{
  "num_hidden_layers": 12,
  "hidden_size": 224,
  "num_attention_heads": 7,
  "num_key_value_heads": 7,
  "head_dim": 32,
  "intermediate_size": 896,
  "vocab_size": 1724,
  "hidden_act": "swiglu",
  "norm": "rmsnorm",
  "norm_place": "pre",
  "norm_eps": 1e-05,
  "positions": "rope",
  "rope_theta": 26100.0,
  "rope_fraction": 0.75,
  "qk_norm": true,
  "attn_scale": 0.177,
  "bias": "none",
  "tie_word_embeddings": false,
  "parallel_block": true,
  "init": "uniform",
  "init_std_qkv": 0.0382,
  "init_std_o": 0.0,
  "init_std_up": 0.0382,
  "init_std_down": 0.0,
  "optimizer": "muon",
  "learning_rate": 0.0134,
  "lr_mult_o": 1.5,
  "beta1": 0.95,
  "lr_head": 0.00898,
  "max_grad_norm": 2.0,
  "warmup_steps": 0,
  "schedule": "wsd",
  "decay_fraction": 1.0,
  "decay_shape": "pow",
  "final_lr_fraction": 0.1,
  "batch_tokens": 131072,
  "max_seq_len": 256,
  "doc_mask": false,
  "train_tokens": 580300000,
  "max_steps": 4428,
  "dataset": "wikipedia_en"
}
MLP neurons of a small language model. Each row is named by its layer, matrix (down: output weights) and neuron, and shows model dimensions 0-191. Each number is 500 + 40 x the weight over its row's rms, rounded and kept within 0 to 999. Numbers have three digits each. A neuron's up and down rows have the sign that makes its largest values positive.
After each neuron's rows, "fires before" lists the tokens most often just after its 100 highest values on Wikipedia text that the model never trained on. A number after a token or word is its count.

L5.down792:561466539468480479421450561531531548486500499538494507585591552432566452510518558466522513473477456478573484528498490438494495516514485464497499547443465519382492550545506540421537508573553504535538466550522574481622613444483550523465496474473478569507474460463508460530493508560473545464464470472519465500487553481450538478518473464508512502526461459489548461508499537518487432509536468525524453521479477506472493500453542440572469454522513442522532447494491489450442443534477449491572471460486474473492488483514494451519476586492470483481531560494523496433500494477491494505
fires before: "," 19, "." 17, "way" 7, " in" 5, " of" 5, "ro" 4

L4.down676:494448546434481492479489545568523535476513445512529558593546434433512484476490507551547484540458488489489499489481566503461514486519570561468527506454489507468542567438559499504467512527481527540517533576457528507603474443460590487544522506497533556495528468540511551520522541487512526484518489496470455572514577470482541436479494528466540514545518534499505529510565531572496555428532491552530541505498435458518487411481481486446481527460468513485499522456535487465448610510556397542562438551567458548487504469487542511483488553456481487477443446494521550434431462528564499508
fires before: "1" 36, "2" 17

L5.down721:488543504488493464547460521522537521497516558499508500576509558529565451446519486516449552476522414562513609456532471496527519472510508528509529452533460565545537567539496435492513512484535545505515515501488521526462477456501394523526481496487505522492432530489442532493503503563459427413419496446513450441445479490547450519454490481556553465575539494490497510542566488486501495537428545579479458520509522501512564446535484493420556481471411508479478457481520437549482564510445529498514532524470510510498495566460474555492454591531449553473517541432480491471487423503495474497
fires before: " |" 29, ":" 22, " " 10, "," 6, " Min" 4

L8.down493:458529536479468509549479522512481515543481525545495518441508512443541435418464458579493542479472468470547466491494537474486476578509539469493424483583480466488508511426461468531518538567514521555527481516461488484509490361477405578567443423501458449511523544394493420555433483487506472497491531449578438551500522483510497523493507419492553463491528500537496502501455544483465456565494445552457456604523496483487458558500537463525515545506457513538548507478517463528481552497517518512455512479503524441481443479503489535536468521484552524479579533479490526530485506602533536524
fires before: " |" 15, "." 13, "," 10, "6" 9, "2" 9, "9" 7

L8.down813:431458492512542420497480475483539492533489519506500386501482557454464471563511522458554471502502559541503528516419480436560463461431450462529450540443510493558502492446570467468460518502507507576483529533463482453520525426456440488546554539463483521539506493460516456475461439530575506464504477487473548548548500470538471568447574527483490474476410498492582534502501465570405535463513478518501499552483536484495498535494565420494484528455512522528513539494441492530504515451418540535504482429496476466479413496515526513525551461508411491510432461551517474509552493452492525518
fires before: "\n" 31, ":" 10, " " 9, "S" 6, "ation" 4, "an" 4

L8.down790:462484556495451471552516394520507463506558521501488491504509472610502519542509520577486557459458502498538552485525461505545460467542531490488482480430494494523503465557502486499530481547504481538456546485534510473591467569530598467483472489553478445529452481457542510606517524414401506551522520458496475482539514494474510423517470539462554497581545473504505424517560463510529474471492452513512488534433457581560475478480505454546440512496555559444544439469468520471529486504541522515515527503459493512454446458475518489554518487489463459547495527533487499521423478551561485538
fires before: "ed" 14, "y" 11, "s" 9, "ing" 9, "ric" 5, "er" 4

L6.down296:536476515583614431520528467498518580533512481483482548503488525513510446517436550551530561463508571436448458520514506483575489544514515512482481512442523450482473486507502466518521548509520510459520534572553501467508508455478515487546550536530519515535512565491541482502536505510490531472453558565446451488519498547529486537469451430422531612528557568515401452555485525520503504490480515467501517510477527527540478490513509538478479478395446547568431459430465491522467581512580494512511461604498531484557515490445508440460539543482489511523530489456473488509444509579543489559
fires before: "1" 39, "2" 17

L8.down300:458491498395516498486505478451586472507461515445515544504459459534528461501560519507473515438446543440549472441444474552517480471494552525539473454477472488508487454468613462495500537551529462471502521547472578514486469530523551536511548520486509493484528560471502524547468525517475511521489559532465459553556449502526522501516492478437533446520469480555556599523516503507505542474456480464493430504471581514530500473492562478452532505488543547440566468476550498440511496536468462442468473543551403502450418476472447488538492553504517543455342511489452437496503472501453502509
fires before: "y" 21, "ation" 10, "e" 10, "ing" 8, "ations" 4

L6.down295:530524530491520526476479409509458556595520500463473539551520487587460529525420510520510461500545562527452483495435551542493513476524487595555469575529551534523421535514419467431546505557504525488515472499514490461542427555466567529502502467527444500473522463518529498532530532539489497487502528431516536519490471501524463398552508557531534461466501501473414539532492456436476550394461462466491431464511462509520510474462507493488516499508525522433528532503450469531487521526502507498556431485462508492392516525476516426541521510486509535479587518512489436504460486551486452510
fires before: " " 50, "-" 5, "in" 4

L4.down216:498506493529472495400450529544551480533546521494445453478435473511504517567441547466506416507473470520493390477479497452538528429459520515524514464462561495528463462592482470515522490479506487499527480568472496515516454502507483545517453525478439510507430517458550499555577509527566493540455454486558491396493500494502532452437476473504564467471463519434507527523487552489485483484432500505488539573539453559462614506489508555463480472466491510542516535449451528526516427468504498442481542474545517478452476574473470511595539483524448499510506492527540487462538560488499614502
fires before: "an" 18, "e" 16, "ese" 8, "a" 5, "ut" 5, ":" 5

L4.down501:539540483563520560428542469450469493507430530470548447513524489516516510518449473512513449442474471507498512577525489479510485498494515517475499512496498542440435505477593547457561506510477444542461471634472522491506518499550480489510494481465571513537509443468505421510493505494419507594476495538508494540511488438493616386534438506553544444535443500496529473483508460490501500496484547522473452481476574502512518528463567487490477371508513530554527550476564543495514498485516466595517533474538553493520438508485521536500483472564562457492615474452530470477509468478474394549
fires before: " |" 18, "\n\n" 15, "," 15, "." 10, " (" 5, " U" 5

L6.down886:539440541566553596447604546489446478505514486514485530527493459455612508496514442452492484465491484486453479508424529541446508535482569486441484485443414457513506564481498495436467479443470475547540477602469437535566466459477444564458516501457482524480493460547477516497536476448496479477568497474542488560512546532477561511537447488537554467559532570531518501554512483506547541509487466481553569484481462502518465533466532453495499463449525456508482539541499447461470587476526454465515453525515464472460500507508487408527507440480504426484535471513502509451522543560440459454
fires before: "1" 52, "2" 48

L6.down712:501465443461514518495533471461498494554509514493542479530547477485502439440506446514553499559435414515513522458435590514535489498502437493553502480489460501497434580501525435510396523507509494551473492554480495498446547439545528493491485507506565467510520459553508469473486443524483525521444571477560520433479550492475550532468456455470621574510519473562501543541504504555429474474521458522551486527486545488528462490478563540564529501439536484487518511412454549479481471518504421494519477523505499522500479488419504492566443494510506516482654524475437537488459547534512468456
fires before: "==" 30, "===" 19, "The" 10, "====" 5, "In" 4

L9.down278:546501487394485469552513571440541478474447549544556463523534509536473490448475504503471549475549439456497497509501499521511529535418436504536455472468531541506479475517503561529449503546523448523496484523565555460531462416468658514524483506480529528547457511521477547521572482537484479472488531533401466418555525523525553428465480542487544498499476472525510478449511461548544553488449436491498463461453431493507446433446519487455503452496529462480521514511512544420474480482527473453452551438425511504446492499527538504472576491485521482474621577523483472506560461489468539508
fires before: "y" 24, "ies" 11, "ents" 6, "ied" 6, "ent" 6, "io" 5

L5.down729:513507474524469536513508509533517433423474499449472522538511503501465514491571514518604428526510488536512513534452524462527544483433479465557492460442530506473510496507553538423430481477480509526406582473536557544496492570492457500557444552508462563447509523506517502534513487464474485465480460462504422493491468484493502495488556519543566521473526505458458514484477476509506425394521481476502496480524402501475565470493503539432513494530484476513534495489409508492463553487460513544475448445467535485462499493548533400407496464464494531499440527489461533514558496468417521508
fires before: "-" 19, "ies" 17, "el" 12, "\n" 5, "iv" 5, "els" 5

L4.down577:502530421592505491492488503500521495606524433513513450482502546480556392504530482491469564426483493515489520453429552521481550499513524492596542517471519513508424449511426465524419464569415446427491473426445485505492534414482578479456507445539484485482535496555524462484559528582507413520503490423473511567495438428484459482505474528484520521543538540482443521441509513469485506478508540450499454449469519489528513485514428500499441490428525474534481469502481540522490508476472592549527479504499475555494474544535479492574481488450533464505595476483541490467532466444468480486
fires before: "-" 98

L5.down667:457477501497480532511438501458436516489403504523469527497465551515484481491500492544487509546532472512454515460429395431447525484430508525498499440476547532449587485568509520472531369486535458489508525484510503510525374493546461449522492478467526472486453475524513504519482497446461555432532522507500482604552532487497540491561532519505527427526490516497558515546528573468448486468490474537565426492511487517495531502490498464517433534412455479495466456427526452547477473541536502510534490483449547531470517453507535518465504428470538523492481521495523516512488515482413462465
fires before: "ing" 16, "ice" 12, "ation" 8, "er" 8, "ices" 7, "ial" 6

L6.down855:572436512506502488521534477544429511482486458502519484431478480470435459575571493470483487572527466467438548450433473477492483461482601516567515460583476529459511485473478533598471493504495504459481529531489476515502494573521487533508504488509465527493448409519518541490532446483436500530536512467442550582487505545491491496481499469561521497530530579471463544539549543526507503433473476540508482494497539447511500522539521575450506562473431463509557441541529440482536553511516546475471410574477519503525515457537489508500530516545567503467533428455455482555507524543541541555
fires before: "ing" 22, "er" 14, "s" 10, "ers" 4, "-" 4

L8.down19:505458512422503499491505438537503505508492509497522563532461527459513529493490483400561486538513524557552427452462510488495525554578523551554519478471536603469525468440484503504391495469508526485446599463459545478473495425456519516512450566491456487475538455455488465506493492582497458483424471544495462571545500484503508522498505576459519467550491529493519513475519473527531538551518456575561438489546504456492614549527519526460489369495532526476544520443485474504446522486500510477502509516490474458480464565499562508506591484492487486414635489498510462506482535454506529568
fires before: " in" 17, " to" 16, " by" 11, "," 7, " as" 4, "ly" 4

L8.down118:454503558547410501498433480541438465516494456474510469453483491552550509526523513575404496458549462443425483515537467450510487442502535493562541467529515501446464473520446468517440429578510476528549443508501466443579533507531535486487503476443564557504472493496581570474480496447464510469513523493516528434538566519507517531521520517490476479494550514506542433551579477550464435434425438516460446544467521540515424573522561497445474473468476542510512500459409524481541475492559458454472534552489453463495554529505494434511537498424497467547606515421510451489460468516469476522
fires before: "1" 70, "2" 21

L4.down300:458440447498513528523465514509522496568552472479459518577485408496460535492457480551520505492498559350503468517548510501485497536495508520473464498462473485462548520537515496558474495477592459497437544627614526524492517518547515436525528482502492553519574473465444516462605477541494489491554484468491534477505522528501571435465520544524467441538467504529464506531481518545486482439435412466482498475583526485483501537451498475492521487483484485495493615550593496525457547535447521559520462501511512487477439518517499538520425541521478528457511461578498465523484473467565449486
fires before: "1" 16, "ent" 12, "ol" 10, "en" 10, "est" 8

L4.down864:530500519573463543537440550553484500498494488439519433567517522504549463572486467454484502454492514493527565552483517487449496533455515455556464544589454499527543480515516515520414549546473489524500522540460534536520467440600538515433478450540582442502485531467509512479558449467509542477461455462549509452497515475500474485525499510476510457531552442523527538410506482475483497500494475511523492503483550460511543470440569493564473440445578494529552460446477466514445458491544432504401493497478467546505388520465504532515551485414493503470475503459538465561446515514525497495
fires before: "ry" 22, "y" 11, "ed" 9, "s" 9, "ri" 6, "ain" 5

L6.down561:465623479520571524389498473480530475542512467455552529514533502494489548438524551510542443435526543502407497531514487515487483557507464505518385552522543503530520496410496455463544484525489492491536499530519498425560454553499478492485541417571545500441553433522460474534506455422546503500533471470454511520526464467510490455497462446489524472423408497477527526484403500448511476516506552483480493485535523526496546470501451475472458487445569487548532537519486511527523508539497452454466528493358550485507506497489470540473500529513512512469497520556506470521511518566550458528
fires before: " |" 26, ")" 14, " O" 6, " Val" 5, " C" 4, " " 4

L4.down121:491466468486493441472554437465421543486515507507538513536467525531547460466462502478490495518543408470373504513570539494518478506495497483529497509500417487512464505459484432524475500476478466491486433638460537533492600533552483543535461509496479443510537505537473498493566456460451540485453479515543483492533501533558522518516473430493533487504489524590441522521512524417445491553468476512526501496517526487485453505499510496533525445478494467535566513517446501492441509442542462508486367568423496522545537444516481477487555546455490556518607534573498490502526541507502415421
fires before: "==" 34, "The" 10, "A" 9, "===" 7, "On" 5

L8.down667:441499467434533565485484517455466520549528407492544512565430527505526506460470493453554530520483518547507472496454498548526483484508505490522488553482522529432496499474476481447501402484468431476523494536581505546514465466489487561561503481493487604431491511484441541451514528442468509460444447459473469494542541459490516542566390482448473429539532511456516552546539509486543506473506466452540482525466452459529460483432468449489533461472479515515568565547573500487507510410540489467467515475477487521510494495517523597458503421518462462499476526505475521478592499553498503618
fires before: "y" 26, "ies" 21, "′" 11, "ied" 7, "io" 5

L9.down679:527514533545488460480510486498491462506436471427514450558519471502548504502514550510519484491502489489459573456547521482455501457534477479451474584533466528458483456447462524501499474529488484602490566498416485514552503549446509427540477523479498470499477548465500466480459553542490436510589448453586508616511587535520473525462500481482559442528439452522511537501466459522595528545502413482536526472536511398534546554543530505484503416522475526528521527474518522510517553566515478481499508517529546424503512532402512499455450508402510525499554506537469489455473476491518437479
fires before: " by" 41, " to" 5, " v" 4, " in" 4, "|" 4

L6.down373:516495523518541583499486512488584453507529608443431445514472515449479519575433488469513496499451500477545444457483531527448485503489469502423455514464500465452555522509441532520482531477525501501490444534462444486490443570541467448497505584533513493473551525402498511534436504471544581551462489522439448508603543537521529444508428480462454539554530450505540528541502458485496486566452544429544414515533469471557525526468526458518504467525533441469487525465531470409551511520563470520433504466457488522497500523536576583492526469519501488509495512524519489473428571467468508558
fires before: "\n" 38, " /" 12, "age" 7, "ilt" 6, " G" 4, ":" 4

L8.down844:422528440510546573539485528536484523542515463450509587534470503434483520470493469511524522460525506508564518517529450433498524488471481531501469532486479506519523509504480518474472518522550438485452473611429517483536515442500502465534493552492464504522521460491477491483462557518424488548508492473477561557456406518439465506439461497456518438450581484488506519484487460483496473568452476523529517478523491468427475484474538507520454481535518527527403574497467464483404526501431506512511462562473491581496462542524512561497543457488454526440525492477444523543456508532391459461
fires before: "pl" 18, "ist" 12, "per" 9, "pr" 7, "ec" 7